Weights of a small GPT-style language model, trained from scratch on English Wikipedia: no biases in attention or MLP.
MLP neurons of a small language model. Each row is named by its layer, matrix (up: input weights) and neuron, and shows model dimensions 64-191. Each number is 128 + 32 x the weight over its row's rms, rounded and kept within 0 to 255.
Before each neuron's rows, "fires on" lists the tokens most often at its 100 highest values on Wikipedia text that the model never trained on. A number after a token or word is its count.

fires on: " was" 34, " had" 18, " has" 10, " on" 10, " in" 4
L2.up174 [200 176 116  89 113 132 146  90 160 165 145 120  24 182 178 104 157  46 131 110  93 119 158 156 160 106 140 133 126 138 125 136  81  83 136  93  81 159 122 147 112 121 128  91 155 141  82 165 206  62 127 134 168 133 112  65 116 119 149 149 130  94 152 118 106  99 143  93  51 143  89 167 175 120 158 139 114 124 107 120 117 170 101 113 170 133 110 113 109 131 168 143 148 140  76 116 152 144  77 114 218 168 164 154  75 143 161 130 173  92 113  86 129 103 114 109 132 139 166 159 162 103 143 168  88 116 150 108]

fires on: " of" 27, "s" 22, " a" 13, "v" 9, "it" 8
L4.up448 [137 117  88 143 162 129 121  70 111 132 121 134  29 118 129 106 149  66 147 118 160 200 146 119 108 138  95 181 123  81 152  61 148 159 132 134 151  67 145  98 123  60 143 152 177 130  85 140 179 114 145 104 110  79 145 135 126 108 151 112 146 118 131 187 119  99 113 112  66 115 155 144  90  71 103 151  75 181 144 126 122 113 131 151 150 138  78 158 141  25 160 127 111 111 158 153 114 126 117 115 128  99 109 132 103 120 141 148 154 139  92 161 139  46 121 126 145 137  73 148 117 184  87 140 136 104 129  88]

fires on: ")," 49, "," 30, ")" 18
L2.up351 [146 142 134 176  80 113  85 139  75 115 179 100  89 151 125 102 157 139 126 167 158 168 155 127 105  73 108 132 157 103 148 138 106  89 111  92 128 119 149  87 182 116 163 185 121 132 125 128 153 172 111 113  76  92 147 140  91 117  33 118 179  69 129 109 180 100 125  67 128  93 157 125 122 123 111 151  91 144 134 107  83 149 110 147  98 196 172 148 117 114 122  60 126 111 150 120 184 168 130 174 146 138 156 130 149 206 111 109 139 137  99 167 180 130  96 121 114 160  78  81 150 112 123  99 124  90 158 148]

fires on: " G" 28, " R" 12, " U" 12, " J" 9, "A" 8, "G" 6
L6.up462 [132 154 138 101  47 105 101 161 146 162 131  91 124 126 149 101 143 101 167 157  97 146 155 104 102 110 156 185 206  99 157 164  90 143 127 153 200 187 114 140  80 125 100 179 124  87 136 138 115 110 140  82 130 169 136 105 147  98 141 128 121 121 144 127 141 132 128 111 134 109 116 181  84 176 162 154 145 118 151  99 116 194 148 104 113 106 130  70 160 152 146 129 127 144 114  93  56 159 153 107 141  80 150 153 120 166 153 178 117 155 172 163  66  63  66  99 101 147 108  89 173 120 133 140 110  84 118 141]

fires on: "ar" 25, "it" 17, "f" 12, "h" 8, "b" 8, "ug" 8
L6.up298 [139 140  95 141 146 138 124 108 151  98  84  90  66 166 122 105 190  83 124 122 134 169 137 149 143 141  98 137 129 125 123 109 110 116  87  68  74 119 135 130 121  43 149 185 146  85 149  95 112 128 149  93 100 141 160 137 119 125 166 146 145 124  71 102  53  79 140  74 122 127 151  96 160 155  89 172 134 121 112 132 115 169 124  94 162 160 138  75 180 122 112 135 141 138 117 136 124 109 124 143 175 133 137 116  86 166 121 180 174 111 151 108 149  88 153 173 135 135  95 136 124 138 117 149  64  70 131  75]

fires on: " A" 43, "A" 29, "is" 17, "ts" 4, " This" 4
L4.up235 [127 111 113 146 117 158 160  73  82 106 119 131 156 142 128 140 134 146 105 157 117 131 143 128  94 101 175 101 168 113 163 114 119 148 143 147 140  97 209  98 136 144 124  93 115 137 143 171 111  19 172  81 142 171 149 117  91 157  89 174  97  69 153 140 136 113 138  92  89 139 129 156  90 114 153 147 143  81 118  84  84 125 109 163 142 153  92  97 151  88 132 178 150 112 179  71 107 163 145  94 167 119 148  94 107 192 124 118 139  60 119 164 107  68 116 150  66 173 127 108 143 120  81 174 116 149 139 152]

fires on: "," 74, "\"," 13, ")," 7, ";" 4
L4.up695 [155 150 140 147  93 131 107 111 163 124 195 108 101 188 110  96 102 183 146 158 160 169 150 159 125 150 136 188 167 179 111 113 143  87 114  72 144  72 153  74 116 121 158 136 138  95 129 165 121 101  62 112  88  73 118 153 130 123  88 136 128 120 157  96 144 120  92 105  82 140 101 102  92  93  97 141 148 128 165 124 112 173 133 131 123 183 147 149 100 124 117  15 151 103 138 126 130 141 181 114 113  94 144 128 155 139 162 135 135 164 128 126 153 104 133 130 102 124  90 120 181 140  78 155 160  83 134  90]

fires on: "," 53, ":" 30, " and" 5
L2.up59 [190  81 129 133  85  92 130  76 145 131 122 140  36 130 122  49 143 130 146 158 105 140 202 130 191 178  96 160 139 152 125 111  87 139 140 127 155 139 143  77 166 133 108 141 147 116 147 101 141  72 102 129 122 161 132 125  99 159 124 147 145  49 180  88 109  73 142 126 116 114 177 115 137  84 153 140 142  96 157 129 119 169 115  86 110 123 199 114 161 105 160  99 111 106 138 106 136 169  75 116 117 172 157 126 144 163 123 152 165 150  67 164 130 149 167  99 103  81  84  66 129 150  75 179 112 161 156 102]

fires on: " l" 34, " L" 24, "l" 22, "se" 4
L4.up280 [164 138 144 155 185  91 124 102 129 166 105 115 163 137 165  92 151 181 162 120 141 176 143 111 123 165 130 128 132 120 127 121 126 135 101 129 139 115 106 103  97 104 107 187 155 134 126 126 114 110  52 126  87  76 162 158 101 135 171 129 117  56 114 145  37 129  49  91 142 138 128 142 156 112 158 116  85 139 177 127 127 134 128 132 159  71 192 153 114 132 143 128 143  77 130 102  77 130 157 104 106 144 103  86 179 115 132 162 155 177 156 123  97  91 120 133 133 132  96  95 147 147 130 195 127  93 158 148]

fires on: " and" 46, "\n\n" 13, " or" 8, "ear" 8, " are" 7
L4.up693 [255 120 125 162 131 117 129 149 159 119 150 141  86 114 150  92 125  55 128 118 105 137 127 107  97  99 135  96 134 127 164 147  97 155 164 155 134  86 107 146  88 148 118 102 129 137  91 154 172 115 108 101 101 164 188 114 153 127 132 208 151 128 166 174 131  98 157  96 135 130 110 102  98 138 125 147 131 151 127 160  99 123 139 137 120  98 101 100  98 135 174 111 161  94 125 184 102 126 116  89 150  96 140 118 133 163 165 169 156 102  81 139 145 120  82 129  72  80 151  78 112 151  87 137 137 155 167 108]

fires on: " " 86, " of" 4, " the" 4
L4.up369 [143 115 128 178 129 137  85  86 129 188 156 201  79 110 145 103 194 105 167 105 115 138 136 120 162 114 123 142 197 157 137 104 130 116 122 159 112 108 177 133 137  56  94 159 199 175 109  90 165 128  92  93  92 140 119  71 139 162 154 171 159  87 111 156  62  85 104 112  69 100 199 105 166 173 160 188 113 195  75 134 113 112 152 145 148 196 159 108 180  79 178 124 111 138 139 119 114 170 110 103 163 150 117 124 118 115  98 150 180 119  91 136  71  58 157 135 127 177  58 125 110 127 104 140 125 112 122 124]

fires on: " the" 47, "ce" 17, "ill" 16, "iss" 5, " se" 4
L4.up67 [176 135 118 163 146 190 113 100  97 223 188 153  75  97  95 136 153  56 122 114 105 145 118 165 147  76 126 123 149 172 168  39 146 112 150 140 131  64 101 124  96  75  84  93 179 112 156 148 212 152 119 115 108 105 157 118 120 134 108 162 133 137 116 155 137  91  98 183  83  85 104 125  96 115 180 108 103 181 126 142  84 145 127 147 161 122 137  79 196 103 163 144 120  96 115 176 174 124 133 110 116 140 136 134 136 127 178 192 172 128  79 156 113 132 129 187 118  99  95  53 125 130  97 155 112  72 140 139]

fires on: "er" 37, "is" 27, "ak" 8, "ock" 4, "ts" 4, "ax" 4
L4.up694 [155 147 142 142  91 161 164 141 110 122 175 193 132 111 142 150 127  75 135 140  76 187 131 132  95 105 109 149  99 143 124 143 121 121 120 163 166 101 132 124 127 150 121 134 164 145  91  90 117  41  90  84  84 151 184 156  75 119 106 173 155  86 158 138 152  94 113 115  75 144 139 116  83 118 179 125 123 119 117 117 147 145 125  87 151 118  79 164 140  22 136 137  77 120 212 109 114 151 134 120 130 146 144 140 150 184 162 104 118 113 133 145 145 128  86 142 120 147 154  79 177 140  95 171 119 110 139 177]

fires on: "n" 47, " " 26, "b" 9, "pr" 5
L4.up751 [133 100 156 128  92 196 153  65 147 160  85 190 122 170 156 109 113  65  57 165 137 159 117 120 175 169 170 154 123 159 141 123  59 109 114  87 129 145  99 123 122 105 142 163 102 125 191 173 172 160 140 121 134  69 139  79 129 109 146 112 136 120 119  87 113 127 122  82  47 111 174 114 171 162 137 120 119 143  57 151  99 126  40 163 110  99 128  94 168  66 146 147  99 135 153  89 122 138 129 144 160 157 140 106 126 131 152 127 139 107 103 133 157  84 131 128 124 160 105  98 126 158  66 163 102 119 160 186]

fires on: " n" 35, "l" 26, " e" 9, " l" 9, " the" 8, " f" 6
L6.up473 [162 126 118 158 122 185  96 129 149 101 116 150 151 159 181 126 129 124 160 103  85 125 163 102 145 167 194 109 147  87 165 125 158 105 130 153 143 169 132  94 122 113 148 128 157 147 161 141 134 128 108 148  52 134 182 159 133 143 109 161 197 126 142 156 121  90  84 131 155 113 152 135 144 128 116 144 134  64 214 128 127 196 118 112 172 123 143 121 109 114 105 160 155 167  94 110 126 129 137  50 147 164 110  38 167 113  85 205 117 192 109 139  53 112 148  96 114 158  52 104 114 122  67 146 106 100 174 117]

fires on: "," 35, " a" 29, " and" 10, " including" 9, " are" 9
L2.up398 [145 122 161 188 140 164  69  99 187 149 180 169  95 137 148 132 107 111 102 104  66 131 181  94 134  65 145 131 118 167 187 112 111  64 155 135 137 162 101 109 114 134 128 109 116 124 115 152 133 117 159 107 135 106 154 120 159 143 106 100  82 136 110  96  95  96 165 100 114 113 115 136  68 141 111 198 123 158 144 129 134 136 117 172 110  53 146  45 122 126 148 144 116  92 125 158  96 132 115  58 138  95  68 138 164 145 130 191 147 106 125 140 163  79  94 115 107 124 129 104 164 187  51 157 121 115 120  86]

fires on: "," 53, " (" 37, ")," 4, ":" 4
L4.up78 [123 186 153 157  96 166 159 120 139 137 155 174 142 129 166 155  96 152 146 158 144 172 110 163 137 123 152 171 142 170  78  95 126 116 117  86 191 149  87 106 208  92 124 122 138  90 125 149 121 181  36 158 129 140 118  74 104 104 152 146 168  99 198 119 144 111  63 120 123 147 157 115  63  88  97 130 169 153 164 122  83 159 105  64 130 185 164 113 188 111 122 114  96 144 145  58  97 147 160 118 119 129 118  86 146 134 123  86 156  88 103 140 146 119 137 129 106 140 136  82 208 124 111 133 161  85 117  74]

fires on: " a" 30, "t" 15, " his" 12, "ort" 10, "er" 10, "it" 5
L4.up634 [171 158 121  87  50 147 151  85 107 174 113 165  94 126 170 142 152  87 128 144 127 131 165 112 134 148  99 110 133 115  80  99  85  80 119 120  62 211 127  84 164  99 149 168 131  83 103 110 128 115 122 128 116 125 177 168 131 132 125 140 123  44 168 126 108  86 103 100 138 129  80 118  87 112 115 192 136 211 145 106  65 140 133 145  89 144 140 116 166 109  97 119 117  77 136  69  85  99 140 141 154 117 133 103 133 172  71 147 146  85 165  67 129  53 110 174 112 124 144 163 180 138 104 138  99 168 138 167]

fires on: ":" 91, "ome" 4
L4.up399 [125 133 192 162 125 110  97 122 139 119 114 138  57 129 118 154 130 120 152 152 125 151 150 145  97 137 141 240  91 134 109 124 109 104 154 185 129 151 135  94 166 128 104 162 158  92 182 170 110  99  89 150 159 120 133 101  88 174 155 124 200 146 168 137 153 107  87 153 110 137 135  94  98 154 138 108 160 102  91 145 102 232 107  99 120 142 203  84 178 108 181 130 106 104 121  69 168 139 142  98 133 120 170  90 188 107 128 119 160 178  74 149 136 118 163  84 110 126 140  92 161 111  75 111 126 136  99 101]

fires on: " " 23, "ed" 22, "ent" 13, "–" 12, "ob" 6
L4.up514 [151 152 170 188 113 119 111  89 164 168 167 146 138 162 138 125 182 165 113 120 102 134 116 142 117 149 125 119 120 155  96 119 148 101 103 142 107 155 134 120  69  81 129 170 202 172 136  95 167 138 141 133 115  73 137 152 117  98 135 151 117  83 130 105 146  98  99 129 103  84  99 143 180 177  79 159 125 140 159  76 153 165 142 162 133 183 151 107 157 112 205  95  82  87 116 110 100 131 122  98 141 152 117 132 133  97  82 101 147 147 141  83 187  57  68 153 111 158  49 135 144 106  36 130 100  85 144 118]

fires on: " the" 24, "n" 15, " or" 14, "om" 13, "p" 6
L4.up175 [113 123 138 176  98 137 126 133 122 161  82 190  65 145 162 146 142 184 161 134 103 185 151 153 166 170  88  97 145 111 158  77 167 149 134  97 164 103 139  67 125 107 112 138 187 116  92 138 178 174 116 118 105 136 121 154 157  94 119 162 143  90 106 144  83  67 140 149 113  95 199 178 138 167 160 187 179 156 131 131  83 135 148 192 133  99 188 118 147  96 126 142 125 142 114 133 126 111 109  24 149 127  85  77 163 115  91 134 168 103 126 110 111  91 124  87 153 177  59 131  82 152  37  91 147  86 148 164]

fires on: " a" 37, "ad" 21, "h" 12, " " 7, "b" 6, "ld" 5
L4.up69 [109 130 133 116 120 138 138  97 144 118 124 119  55 135 157 150 175  34  99 110 157 210 159  84  94 158 119 201 168 133 147 117 122 148 125 118 145 102 113 170 121 110  71 145 173 121 162 176 150 110 137 110 147 123 147 130 126 133 191 101 150 116 102  86 138  90 151  97 114 118  80 145 148 118 123 129 137 151  47 139 154 113  97 155 151 161 106  48 164 117 122 186 148 123 106 142  83 157 146 146 121 139 146 118  88 127 140 156 135 148 125 151 137 167 137 138 150 112  58 103  83 140  62 210  79 120 135  97]